From a checkpoint of a small transformer trained on Wikipedia: MLP 384 SwiGLU.
MLP neurons of a small language model. Each row is named by its layer, matrix (gate and up: input weights; down: output weights) and neuron, and shows model dimensions 80-175. Each number is 200 + 40 x the weight over its row's rms, rounded and kept within 0 to 999. A neuron's up and down rows have the sign that makes its largest values positive.
Before each neuron's rows, "fires in" lists the words (lower case) most often at its 100 highest values on Wikipedia text that the model never trained on.

fires in: "while", "the", "when", "to", "coach"
L3.gate13,195,161,249,214,210,227,214,202,175,245,146,209,203,169,169,260,220,163,235,202,204,187,199,116,165,273,235,168,214,185,215,175,156,209,192,242,239,172,224,194,240,311,233,165,232,240,224,218,190,180,235,189,170,132,171,186,250,169,201,85,237,237,306,214,258,213,242,190,184,183,213,207,223,201,215,226,200,285,247,197,200,203,168,212,226,230,207,155,231,213,155,260,206,175,145,147
L3.up13,242,150,235,243,285,202,130,288,169,215,227,236,201,213,162,219,193,236,211,220,192,267,242,203,258,221,207,176,126,177,226,212,191,228,165,274,179,203,264,230,237,181,223,238,243,197,156,186,153,272,249,200,200,209,161,210,154,167,135,209,205,226,273,203,211,166,145,225,195,224,254,175,234,226,119,236,206,188,246,194,187,202,137,247,236,170,214,185,185,224,194,272,222,158,256,188
L3.down13,181,211,152,148,225,186,192,179,229,169,222,202,215,277,294,198,250,237,165,208,298,207,228,152,260,194,163,246,208,255,198,206,207,193,209,181,244,222,183,211,230,153,172,237,158,240,205,127,164,275,163,228,207,284,167,171,170,235,230,219,202,182,123,233,162,258,180,209,206,199,257,154,224,203,178,150,239,106,198,180,200,210,226,209,180,218,170,271,178,242,285,169,166,184,270,157

fires in: "including", "as", "won", "awards", "included"
L3.gate321,182,195,238,115,217,224,147,140,227,179,119,264,166,201,288,235,205,206,147,195,168,226,156,177,216,180,225,236,157,229,180,104,161,190,217,171,149,221,175,136,183,206,233,197,226,174,163,209,261,232,183,271,132,269,202,126,213,154,201,148,237,260,168,180,224,271,207,168,212,202,200,168,235,248,263,268,241,190,232,174,146,179,220,202,209,211,196,260,245,159,251,276,199,164,184,201
L3.up321,207,198,243,212,216,239,182,190,155,132,218,210,194,239,235,244,200,223,147,173,213,111,193,256,236,155,159,199,173,150,243,212,206,266,208,183,182,268,227,244,161,195,202,204,161,178,217,250,197,180,211,233,211,196,193,154,213,216,225,187,195,128,140,179,191,235,174,167,176,185,137,201,150,170,120,174,140,241,251,213,180,172,236,224,228,253,141,182,157,121,280,198,193,197,251,189
L3.down321,168,187,160,183,166,267,182,163,211,295,252,174,214,220,147,189,104,154,164,241,154,184,192,222,154,86,145,259,227,169,155,181,215,223,185,178,113,180,251,191,236,186,205,244,139,202,195,244,222,218,245,211,203,197,203,194,170,225,228,213,159,173,149,161,166,172,254,180,157,252,241,206,229,194,175,209,183,241,233,162,191,180,207,178,144,196,208,235,140,269,215,154,237,259,156,215

fires in: "on"
L4.gate297,205,213,147,193,218,188,268,195,223,207,125,190,214,315,127,228,162,242,151,159,217,200,203,158,235,156,250,215,158,206,132,198,179,202,268,175,124,144,152,194,160,275,247,174,201,214,170,216,182,196,225,203,168,202,237,196,241,230,260,146,272,209,214,228,263,210,172,211,171,253,240,200,190,194,169,201,176,202,267,201,204,206,143,179,218,192,161,221,241,168,196,214,198,240,230,149
L4.up297,148,213,239,194,190,142,221,175,226,155,248,204,198,215,186,159,302,248,166,229,194,238,234,242,124,232,192,207,263,194,169,118,202,133,256,247,210,147,263,184,243,194,157,256,232,206,198,200,182,235,215,173,152,140,162,246,176,152,155,162,135,167,211,188,230,240,195,185,140,229,123,224,275,186,153,203,214,231,147,164,145,169,256,262,240,176,193,258,238,204,222,159,180,202,137,215
L4.down297,188,168,207,331,158,211,203,183,187,212,231,254,135,164,186,221,236,268,150,211,134,159,222,247,197,222,159,190,140,200,177,224,201,209,141,183,179,153,188,253,184,240,183,236,284,187,175,147,247,166,167,197,195,148,122,213,148,224,260,171,213,218,178,173,178,156,208,238,200,204,181,178,229,170,230,126,251,192,210,171,132,207,182,180,226,108,185,182,178,256,181,294,130,204,218,225

fires in: "made", "had", "has", "received", "did", "make"
L7.gate97,156,207,152,145,151,211,167,240,245,162,175,296,191,200,224,142,162,153,216,157,182,141,170,224,135,263,213,161,189,278,209,214,188,161,237,192,214,155,186,148,171,184,231,250,156,228,166,226,207,151,240,172,266,198,165,216,274,182,206,169,187,173,231,170,198,265,201,271,167,137,236,212,178,168,260,179,152,196,196,142,179,239,121,231,172,162,200,257,137,182,233,229,146,209,196,143
L7.up97,182,191,226,161,238,243,179,214,166,170,145,194,234,257,243,198,250,145,230,199,211,175,236,213,164,275,312,173,250,242,233,176,219,229,196,195,166,110,186,183,166,202,219,151,222,177,127,126,145,226,135,250,206,218,164,202,132,196,156,173,125,210,223,191,251,155,234,216,201,181,173,228,222,224,184,232,262,158,164,200,122,216,185,108,211,204,172,138,183,204,191,215,219,190,206,293
L7.down97,158,117,272,294,185,249,204,203,196,187,145,169,132,167,196,163,213,104,209,193,278,125,198,208,159,229,191,274,185,217,220,214,257,202,253,289,195,146,187,229,120,220,177,178,173,201,254,237,169,177,209,161,235,227,181,211,190,183,182,185,206,141,161,206,311,181,282,222,189,242,148,230,228,229,144,239,163,156,184,161,132,210,195,192,204,236,193,211,137,182,223,173,150,208,196,230

fires in: "s", "has", "with"
L4.gate347,189,158,205,179,169,243,226,146,198,182,226,182,141,197,255,220,162,160,187,138,224,188,101,175,222,238,270,251,203,123,240,220,174,175,187,208,249,186,124,154,215,216,249,227,172,222,240,261,217,150,207,186,168,217,159,215,285,241,217,200,179,156,158,247,263,151,191,222,197,270,196,224,248,237,237,228,176,105,138,124,220,177,149,206,150,226,95,256,201,185,147,225,190,243,185,221
L4.up347,188,204,179,231,144,227,191,238,166,102,178,199,202,230,236,176,224,162,215,297,141,213,233,156,219,220,212,212,225,234,256,264,198,143,151,254,180,125,221,255,257,160,282,227,155,205,59,150,157,239,186,223,241,282,178,223,177,215,151,205,222,205,240,216,179,181,122,196,250,181,176,226,178,250,164,232,167,241,261,147,248,205,184,239,253,165,233,114,182,183,212,238,148,197,223,167
L4.down347,204,172,262,195,100,171,138,179,153,132,187,158,175,197,183,180,173,129,288,197,188,216,221,175,221,208,118,204,193,174,218,248,199,191,172,220,217,178,246,162,144,125,193,231,192,155,181,222,250,128,193,165,191,173,213,239,157,229,208,140,179,246,236,169,224,191,111,222,168,186,263,257,191,167,292,206,230,163,148,165,193,180,249,204,153,162,269,189,165,253,222,226,173,188,195,215

fires in: "being", "including", "both", "as", "those"
L2.gate203,250,144,141,147,202,230,199,175,201,177,195,154,224,161,231,155,212,179,201,163,248,146,217,179,141,263,233,243,246,167,223,165,240,176,198,122,235,219,166,173,96,186,188,212,266,265,195,246,194,133,159,237,127,195,166,145,138,241,230,184,201,255,166,160,203,236,252,266,188,156,150,122,171,250,242,240,167,236,212,195,220,198,240,210,172,209,165,232,225,123,256,244,211,321,129,180
L2.up203,160,180,177,189,206,236,180,232,230,169,268,182,227,218,150,221,122,193,103,239,210,159,172,188,148,154,202,187,249,137,232,151,181,149,253,189,187,244,273,261,187,218,212,220,117,210,252,218,224,267,199,198,196,204,156,200,172,223,231,186,263,163,269,196,184,188,234,176,274,159,177,228,178,184,132,223,281,192,199,284,223,225,199,254,192,186,168,232,197,147,231,204,214,202,160,176
L2.down203,144,189,221,190,157,183,174,186,261,183,249,163,233,266,188,278,95,267,250,155,240,291,196,204,196,172,138,189,222,165,265,198,167,234,275,239,188,241,263,230,213,192,137,207,210,207,223,128,229,223,199,165,220,149,194,226,231,184,170,168,221,188,166,193,229,152,208,217,196,126,210,236,193,205,173,171,195,197,216,198,203,203,187,193,257,209,112,224,255,204,204,216,187,214,183,174

fires in: "had", "have"
L4.gate152,182,235,207,254,163,252,202,286,206,177,156,212,156,252,188,191,230,118,250,198,215,202,110,241,140,273,213,193,177,225,239,196,124,143,235,179,155,176,98,246,152,228,133,220,170,192,184,171,239,178,287,186,283,264,203,194,87,212,152,204,177,235,210,184,147,168,227,254,245,181,159,258,180,211,149,177,176,210,156,184,211,172,161,232,201,236,165,223,170,160,147,150,175,159,174,178
L4.up152,222,200,182,186,166,230,211,155,144,232,192,184,195,197,176,143,141,219,138,143,192,114,199,237,263,173,146,185,186,238,163,193,221,179,225,241,231,163,272,209,192,206,184,197,108,164,168,205,224,158,138,172,206,255,219,171,185,201,154,133,49,230,140,237,249,137,236,224,125,175,208,171,172,166,185,134,207,175,200,208,228,226,205,175,180,219,221,171,231,246,169,178,194,188,220,245
L4.down152,124,234,176,212,175,228,185,146,207,195,173,218,232,263,181,183,195,216,234,281,177,185,219,203,145,216,179,208,273,154,154,204,182,180,156,222,201,114,132,224,213,174,239,192,173,146,210,111,166,114,216,115,210,195,278,263,170,170,153,181,147,156,114,291,178,209,182,193,221,160,101,244,243,287,196,248,202,192,210,170,208,205,134,208,170,131,194,218,206,128,155,198,193,165,208,170

fires in: "to"
L3.gate270,229,177,296,202,192,191,197,166,224,191,166,233,203,240,208,213,153,130,296,230,109,240,214,270,138,193,168,257,242,180,153,164,238,171,183,233,244,189,253,95,254,254,174,217,223,213,164,192,170,193,231,252,173,194,184,176,167,209,199,177,248,178,236,202,141,180,224,250,244,218,265,191,288,250,226,219,226,197,210,171,232,164,229,209,256,145,144,221,253,223,164,157,210,138,175,211
L3.up270,224,202,206,181,264,186,265,185,240,256,205,154,227,192,197,271,235,241,123,219,217,246,166,151,200,150,169,307,140,221,229,188,188,155,215,215,163,221,209,174,281,244,191,233,252,187,182,229,211,225,107,161,232,202,221,128,166,197,220,200,165,206,238,187,293,108,151,183,116,185,225,185,168,247,109,216,155,195,157,144,224,194,131,208,252,218,263,207,189,260,179,223,162,119,243,197
L3.down270,173,106,236,145,189,196,143,191,159,222,199,139,216,207,194,243,175,186,215,195,238,208,155,193,209,198,191,186,199,291,169,189,193,178,187,178,269,174,150,242,208,161,176,257,211,253,197,151,182,213,207,151,197,238,151,203,220,157,222,197,261,119,285,198,169,285,183,254,234,237,231,180,272,149,228,165,239,218,202,208,259,250,200,157,220,241,165,146,168,217,269,241,151,169,254,192

fires in: "to", "than", "or"
L5.gate164,192,173,224,172,223,227,217,218,173,161,251,227,182,216,148,205,188,187,143,233,121,257,172,178,197,236,205,211,142,270,130,236,231,207,118,152,213,167,231,247,223,211,233,216,242,219,118,126,189,203,144,168,188,218,208,197,199,227,167,148,247,235,256,218,283,221,157,175,237,157,218,124,261,266,157,207,170,195,190,156,247,228,155,151,219,221,164,129,252,144,214,188,180,164,159,180
L5.up164,192,181,216,137,158,180,228,202,208,240,204,136,174,215,164,218,232,180,130,196,202,225,176,151,180,170,226,213,209,212,178,261,168,224,196,150,272,209,181,147,290,226,206,247,204,252,189,203,148,283,161,211,262,236,196,217,223,247,245,185,306,212,259,177,194,168,154,183,215,227,215,215,243,248,225,247,235,200,234,177,235,145,128,201,184,283,140,224,140,162,285,222,184,165,160,190
L5.down164,184,133,181,132,187,210,195,184,169,253,195,108,274,275,201,200,211,209,252,218,204,227,197,189,169,131,254,235,216,160,257,165,201,157,193,149,259,250,252,207,247,165,212,218,185,231,218,170,132,238,192,170,182,211,187,259,240,171,204,191,200,197,192,194,201,279,175,244,230,247,246,233,189,153,198,206,240,193,259,213,212,250,172,177,188,185,129,216,208,220,210,128,155,178,199,242

fires in: "with", "within"
L2.gate379,188,176,147,171,262,221,154,176,228,182,128,133,255,230,207,236,152,244,244,245,225,147,242,197,246,208,230,236,233,174,176,205,193,171,184,240,124,164,154,190,182,162,198,252,181,164,176,198,172,179,94,176,169,162,196,283,247,230,176,181,229,176,150,216,149,128,211,212,207,186,285,102,191,246,184,189,217,175,139,161,197,192,231,191,155,171,238,156,244,186,177,207,227,224,218,159
L2.up379,198,224,276,145,164,223,304,160,208,193,215,215,165,228,110,219,219,171,196,227,123,125,200,173,219,133,236,182,195,187,219,193,204,160,184,193,207,186,284,210,186,191,239,200,224,262,205,238,215,251,197,147,185,252,235,254,180,157,244,184,223,235,161,191,218,166,206,191,302,190,297,169,247,207,234,157,177,182,199,200,208,256,250,248,208,195,214,154,153,201,159,197,186,211,227,224
L2.down379,119,155,187,229,219,264,167,167,162,154,322,158,169,230,182,253,212,145,196,193,211,228,224,283,243,120,149,223,174,152,213,275,183,166,217,235,204,128,228,166,205,132,196,188,181,181,257,282,252,205,174,161,218,219,213,225,171,210,229,154,229,169,243,219,213,161,134,246,196,184,229,159,250,154,170,251,313,149,226,183,180,244,165,265,186,163,183,174,271,252,208,170,131,201,244,216

fires in: "with", "website", "despite", "engine", "architects", "2"
L7.gate222,45,214,182,199,171,301,204,143,247,213,192,186,210,200,276,185,115,238,238,210,151,203,153,172,246,266,181,175,243,213,185,168,154,187,141,181,195,186,225,172,227,235,154,229,235,297,241,165,203,141,203,181,175,195,258,147,236,237,199,174,166,143,242,255,216,184,217,210,227,155,223,215,253,229,246,213,226,205,120,197,145,168,245,160,222,156,165,232,313,214,196,238,187,211,179,247
L7.up222,84,202,202,252,183,245,227,174,212,271,131,194,232,201,259,130,152,272,177,203,228,167,184,192,197,170,193,121,189,147,179,152,196,184,192,152,117,168,249,189,165,196,133,236,216,201,226,191,177,184,149,160,177,222,265,211,157,264,209,245,197,167,158,170,167,177,132,207,231,154,214,130,215,184,168,216,263,151,109,265,146,145,197,232,270,139,236,222,297,203,186,213,228,166,230,159
L7.down222,172,171,208,219,240,161,127,191,223,236,195,209,215,166,274,163,212,217,192,176,213,168,228,152,187,169,208,211,202,247,277,200,165,155,250,185,128,203,252,193,202,197,176,281,174,193,240,196,273,254,113,175,214,264,229,194,223,145,200,234,234,255,213,172,155,234,174,232,240,176,254,139,262,168,164,196,249,200,187,241,237,139,172,165,221,132,181,228,222,168,176,215,220,136,145,137

fires in: "3", "from", "2", "as", "trading"
L2.gate210,218,221,173,258,213,253,221,173,191,182,157,231,218,169,190,166,175,185,244,165,206,215,218,123,197,178,206,159,226,209,194,212,184,255,202,234,204,193,187,257,160,230,247,165,234,219,152,256,179,147,253,178,219,214,172,249,236,216,243,147,265,167,194,219,267,234,196,236,201,205,159,175,195,219,257,194,210,174,277,153,209,218,180,145,245,227,193,182,187,212,158,248,177,174,157,263
L2.up210,204,172,187,212,213,220,265,230,235,102,148,153,160,244,134,181,199,181,153,172,197,248,236,144,200,168,227,187,198,264,253,193,220,199,221,190,251,238,191,243,209,230,245,203,214,279,191,219,175,210,185,156,124,204,261,219,266,179,206,237,183,134,261,182,181,183,141,170,233,177,247,140,173,307,226,214,160,243,215,197,254,201,294,136,198,143,175,132,173,193,138,198,194,139,262,225
L2.down210,230,185,193,227,227,198,220,212,154,160,185,206,282,249,89,184,195,168,281,142,225,170,216,182,138,228,207,231,115,276,231,230,269,139,262,156,291,203,154,222,186,163,148,298,190,185,161,172,183,194,223,237,98,222,189,174,250,213,222,181,196,182,285,151,201,184,135,152,185,185,223,107,198,237,153,217,228,137,193,206,135,262,170,172,222,245,168,200,239,164,183,185,258,228,179,209

fires in: "to", "tournament", "top"
L2.gate239,191,159,170,149,220,207,166,221,226,207,145,173,223,216,203,244,275,177,203,272,171,148,279,229,176,178,225,189,150,189,170,148,218,197,200,199,180,155,161,122,260,182,195,178,264,186,204,226,204,167,204,224,118,242,193,231,188,221,195,199,230,231,205,227,214,210,195,245,157,162,235,181,222,261,221,187,185,200,197,163,196,201,219,254,213,194,202,162,201,221,222,271,139,187,244,175
L2.up239,212,221,232,172,206,218,273,195,139,130,215,182,183,179,220,202,176,251,214,199,170,256,203,153,171,198,265,207,294,230,163,196,200,208,128,206,269,233,195,232,185,239,178,252,205,136,158,203,188,236,164,227,255,183,110,230,173,225,152,124,200,220,277,233,219,96,130,232,188,217,177,219,188,194,172,207,194,202,205,143,165,278,169,167,220,252,204,192,149,197,213,141,219,195,167,251
L2.down239,211,172,247,111,195,203,217,206,229,213,219,115,243,237,179,217,176,205,249,242,171,256,175,171,205,141,167,268,245,256,182,184,213,143,163,143,244,243,239,235,239,188,221,276,191,203,200,197,170,270,175,136,201,178,188,242,246,211,159,178,213,165,260,213,234,196,129,214,145,232,243,205,202,187,131,207,262,188,205,188,247,197,136,189,181,236,118,168,224,227,184,196,161,178,236,209

fires in: "with", "within"
L3.gate171,141,224,236,271,236,230,194,157,254,181,207,230,229,208,194,228,204,202,165,226,186,151,128,205,214,158,200,214,226,199,210,107,202,170,152,262,168,184,249,146,206,270,185,230,155,231,282,284,150,250,128,231,205,257,218,250,174,184,205,210,225,191,114,169,234,190,266,232,126,117,174,125,284,143,180,199,130,186,175,201,233,142,183,226,196,216,246,105,235,174,177,230,113,243,174,188
L3.up171,277,233,247,251,185,230,169,135,176,182,164,243,226,246,154,219,270,188,229,245,219,181,209,217,185,217,190,225,156,249,167,158,209,130,153,187,242,149,247,182,239,272,146,199,229,195,219,203,148,228,184,203,122,274,217,228,214,259,274,229,207,207,144,192,162,175,256,255,228,199,243,163,268,142,196,217,109,185,146,206,189,174,215,146,214,239,255,185,213,284,251,214,143,115,205,237
L3.down171,171,180,183,252,200,255,173,198,171,196,191,169,189,244,244,203,208,163,189,215,227,152,199,175,268,237,185,198,167,215,243,294,185,165,200,242,284,161,217,172,205,159,234,235,199,202,113,190,204,258,170,173,180,241,184,216,187,214,213,216,235,123,256,211,153,230,200,263,200,225,244,104,269,175,201,261,240,154,157,231,233,191,236,170,202,174,146,194,252,235,151,182,137,201,210,187

fires in: "had", "have", "was", "has"
L16.gate266,192,214,164,188,130,246,236,137,264,192,174,203,203,186,200,54,126,164,193,182,129,131,162,116,128,178,226,172,194,141,159,139,163,192,188,203,162,138,92,183,266,251,171,191,205,200,209,177,311,152,188,191,195,201,231,157,226,181,197,160,221,118,257,199,217,210,201,222,209,209,122,184,246,187,182,121,200,209,188,217,235,202,170,221,277,236,127,201,272,164,154,174,163,201,209,196
L16.up266,148,208,207,202,196,210,138,246,216,172,138,171,180,206,221,188,166,209,153,162,318,184,211,232,203,226,253,157,232,187,239,185,188,238,197,277,194,176,137,205,112,155,197,171,213,125,184,202,159,146,269,189,223,142,192,235,227,274,192,159,115,132,156,272,228,155,164,278,215,163,184,163,133,151,223,195,204,176,173,194,217,183,256,245,145,259,207,151,191,139,241,238,130,176,200,217
L16.down266,189,109,198,229,127,255,185,207,213,189,344,231,223,269,156,171,176,268,244,156,227,195,202,250,205,311,220,201,297,188,214,148,189,209,237,217,235,198,276,237,200,161,183,185,208,143,172,275,194,202,216,175,188,164,199,248,230,249,165,140,233,215,225,295,214,241,239,162,205,215,170,135,155,224,222,226,268,209,183,220,206,152,270,246,198,191,158,219,215,161,216,199,191,149,201,191

fires in: "at", "with", "0", "to", "against"
L2.gate147,208,202,166,202,231,211,225,193,110,182,155,148,178,211,181,216,189,252,259,242,166,260,220,177,230,209,237,264,235,191,197,197,183,256,202,210,180,190,147,254,179,224,160,281,217,167,259,168,162,232,139,189,275,160,220,250,229,229,139,205,203,227,158,214,166,232,164,206,180,224,158,127,204,227,237,196,221,218,209,154,195,173,176,145,165,236,135,207,137,198,155,217,249,228,100,157
L2.up147,227,192,227,178,218,264,171,150,238,166,105,232,220,303,245,186,228,211,254,228,217,195,200,179,171,214,117,154,77,236,200,197,180,161,140,168,115,173,141,127,217,186,183,203,193,191,289,265,235,175,225,230,238,152,226,158,232,159,230,109,182,189,224,170,265,235,221,183,239,202,271,196,224,173,229,247,159,152,222,193,109,183,283,263,188,167,177,231,252,204,222,201,222,190,216,228
L2.down147,182,160,262,191,191,301,206,123,287,212,171,192,152,203,201,186,201,197,142,194,231,164,210,181,259,129,162,172,171,219,160,169,247,166,201,191,233,189,235,226,160,220,256,199,243,125,267,229,230,250,128,237,179,226,275,217,234,182,153,138,206,220,227,214,221,157,205,191,220,128,183,161,173,239,223,204,206,198,269,129,222,177,266,264,207,261,116,200,138,161,152,191,226,192,274,199

fires in: "a", "assumed"
L18.gate221,208,210,215,190,168,239,233,181,249,195,209,217,252,223,156,238,173,250,227,251,198,145,97,190,208,216,185,213,190,217,184,193,224,242,230,180,130,164,220,225,202,240,212,226,197,157,194,162,253,190,249,177,129,174,182,245,149,204,142,141,148,201,232,191,203,207,203,249,177,186,154,196,138,208,239,110,168,235,218,180,275,184,141,174,169,161,288,157,233,293,199,284,204,238,249,144
L18.up221,186,210,251,158,128,193,108,236,177,216,264,195,147,139,179,192,172,158,177,165,194,154,186,213,204,171,228,307,212,184,225,295,168,185,246,190,224,215,184,164,187,228,278,148,215,130,160,226,154,200,186,213,173,136,222,270,154,197,268,152,318,148,226,215,237,241,302,280,246,171,181,187,186,155,209,278,219,194,190,170,197,256,126,120,168,265,228,195,177,202,228,248,226,92,202,210
L18.down221,194,232,228,210,166,154,208,270,220,145,243,177,267,220,123,219,233,235,225,182,148,218,141,237,151,214,155,141,194,218,182,181,192,201,173,127,169,205,148,207,257,172,155,174,125,198,157,181,228,236,181,232,163,202,144,275,160,214,209,144,178,243,138,158,192,235,245,165,239,227,225,170,260,234,257,250,155,208,185,158,156,221,187,226,229,192,256,185,274,254,245,254,216,145,240,208

fires in: "on", "one"
L4.gate115,227,277,216,244,219,219,227,163,221,215,131,286,149,171,194,114,271,232,183,146,112,187,126,173,168,117,245,209,221,187,168,190,193,193,207,176,214,149,207,238,121,235,179,154,235,157,137,220,206,118,207,111,160,91,196,189,145,139,237,216,188,142,143,247,234,257,203,134,183,226,194,193,176,158,192,185,106,219,226,205,250,203,242,185,223,162,198,193,196,177,144,241,140,180,207,224
L4.up115,215,194,211,201,204,201,172,196,153,133,167,215,171,221,167,189,238,160,268,185,204,278,154,180,193,221,258,203,273,209,159,187,181,158,231,227,155,84,203,170,186,228,160,275,271,163,166,192,243,176,227,159,194,91,161,102,119,171,234,104,211,211,161,189,240,212,176,232,188,229,218,124,193,132,176,223,159,276,223,165,214,186,240,141,282,200,177,213,214,203,136,255,226,154,225,200
L4.down115,167,282,232,232,161,145,208,147,193,170,228,178,187,201,164,203,245,269,230,229,182,170,205,199,220,179,214,241,249,199,115,228,170,161,230,139,183,155,160,193,191,214,180,218,215,205,231,141,227,143,218,130,193,104,154,191,167,166,224,230,184,202,135,198,225,172,178,242,146,252,205,211,265,199,215,246,249,220,179,187,188,190,190,159,205,153,170,242,193,209,147,248,195,212,222,220

fires in: "2", "km", "only", "3", "record", "years"
L7.gate195,211,216,206,252,165,338,172,223,175,233,138,250,236,240,247,140,99,176,230,230,187,262,249,197,142,240,223,203,221,231,148,163,157,277,135,267,206,181,196,163,163,233,227,117,204,181,173,259,236,196,185,139,195,203,217,218,239,228,162,184,209,198,200,259,229,157,185,263,179,228,232,195,196,197,174,180,252,137,183,193,214,200,170,152,214,218,241,103,214,164,203,237,188,216,182,210
L7.up195,202,205,181,235,216,308,186,220,157,229,151,188,275,237,254,145,150,136,216,171,229,287,233,157,205,224,197,226,180,216,133,241,171,234,214,221,185,260,188,161,199,189,256,182,241,192,120,215,163,196,167,196,152,252,211,208,240,167,188,169,179,225,207,240,242,145,177,214,242,190,286,216,181,175,185,260,199,115,227,227,200,202,217,178,208,208,281,189,175,179,224,173,252,228,242,243
L7.down195,245,306,180,160,275,242,241,245,163,190,163,173,263,221,274,191,161,93,246,175,259,220,162,178,210,169,214,236,148,177,173,243,232,176,233,126,240,165,199,186,206,199,247,222,232,168,246,227,161,206,167,211,232,206,223,199,199,191,182,222,292,172,132,230,166,244,205,189,203,137,200,146,197,180,186,285,202,143,238,190,225,243,243,277,220,136,230,179,135,249,203,212,222,228,267,169

fires in: "total", "website", "hold", "despite", "stone"
L5.gate159,192,184,246,284,189,273,202,217,236,154,229,227,195,182,144,246,228,218,201,150,231,214,175,162,164,168,239,165,246,196,185,169,166,254,215,224,145,211,220,200,191,171,163,184,200,271,263,224,209,186,217,256,186,160,220,153,273,187,150,170,195,191,228,172,220,214,113,178,275,149,134,166,179,194,139,202,265,184,199,183,163,264,220,191,190,131,171,181,248,172,186,229,188,181,184,199
L5.up159,160,217,151,237,203,218,160,250,181,248,166,162,147,221,281,264,199,194,194,167,202,159,177,134,231,163,250,211,180,174,172,161,246,141,221,191,160,208,233,174,148,230,236,191,181,168,254,185,204,196,90,192,252,292,154,208,130,203,155,163,161,187,227,251,211,226,210,214,269,187,212,206,262,145,195,181,218,243,155,189,260,165,214,88,184,148,176,185,254,206,203,192,248,190,247,153
L5.down159,226,186,136,217,190,194,153,263,172,171,219,227,250,120,240,174,220,182,196,239,201,149,217,202,264,189,239,203,221,185,184,170,189,164,242,179,153,165,186,153,124,228,187,244,219,212,170,248,168,192,179,212,298,231,150,226,177,233,188,175,175,180,262,244,220,153,186,209,221,271,244,133,257,193,172,183,130,265,134,257,158,184,228,193,255,197,167,295,196,168,192,235,171,180,176,167

fires in: "with", "website", "following", "received", "despite", "architects"
L2.gate81,133,207,225,206,180,228,169,122,191,184,140,212,249,196,219,198,138,110,205,206,208,173,152,181,180,197,240,204,247,186,250,167,149,109,219,161,236,206,270,194,154,131,164,212,220,160,189,215,233,153,171,209,138,174,287,220,186,174,165,219,179,240,154,264,230,220,201,216,315,155,259,143,182,181,220,166,221,195,143,185,173,169,264,179,235,201,189,103,288,151,189,243,235,214,182,197
L2.up81,216,216,232,153,185,282,147,210,133,179,167,301,247,221,249,254,154,235,114,147,176,189,207,184,174,222,147,196,138,174,231,176,194,208,264,164,169,250,210,213,165,177,163,199,186,224,208,191,213,195,133,161,239,216,230,188,245,295,224,170,225,202,211,264,147,172,218,201,195,241,247,141,117,177,181,197,196,184,165,221,190,178,237,165,187,129,173,197,192,205,223,236,139,143,209,217
L2.down81,119,206,227,225,200,223,201,191,161,207,159,243,169,255,203,202,162,184,240,214,174,199,166,143,192,134,202,144,177,310,219,204,192,175,139,224,209,175,243,181,150,231,175,259,179,236,256,236,252,240,106,228,214,196,165,156,233,246,243,183,157,228,277,198,175,164,190,248,141,177,246,163,255,226,194,193,282,216,242,243,239,218,223,184,203,76,179,246,186,234,162,281,167,145,185,181

fires in: "on", "along", "near", "one"
L5.gate355,183,220,153,200,151,235,256,207,201,232,162,186,186,178,135,186,236,218,212,220,210,185,220,147,177,200,178,137,239,251,198,170,180,186,272,166,163,173,150,176,127,192,242,201,182,275,191,168,208,95,155,75,179,153,214,230,208,211,132,197,175,278,147,208,277,198,146,188,214,182,160,204,258,222,178,221,176,180,194,242,264,185,176,192,240,196,118,170,154,147,207,201,178,183,315,262
L5.up355,170,219,199,192,192,208,167,105,173,287,179,257,167,246,131,204,254,166,193,176,175,265,192,163,202,187,195,232,251,220,160,201,165,155,254,77,145,215,190,170,201,167,212,242,187,211,188,181,145,193,199,202,172,216,192,210,188,147,255,136,139,234,230,90,212,166,153,303,211,237,183,190,197,105,157,247,117,298,205,185,224,216,223,153,204,202,165,224,189,225,259,254,161,235,181,179
L5.down355,187,243,241,276,181,193,145,109,228,164,264,237,235,196,159,188,216,247,243,229,193,124,206,205,251,192,190,184,223,184,203,206,217,73,250,141,184,279,216,204,183,202,196,265,128,224,203,222,159,153,194,221,210,222,144,199,247,140,234,261,187,183,239,160,242,181,208,208,209,247,176,200,202,220,203,174,126,259,229,220,245,136,178,138,198,154,120,200,187,290,169,239,233,220,203,202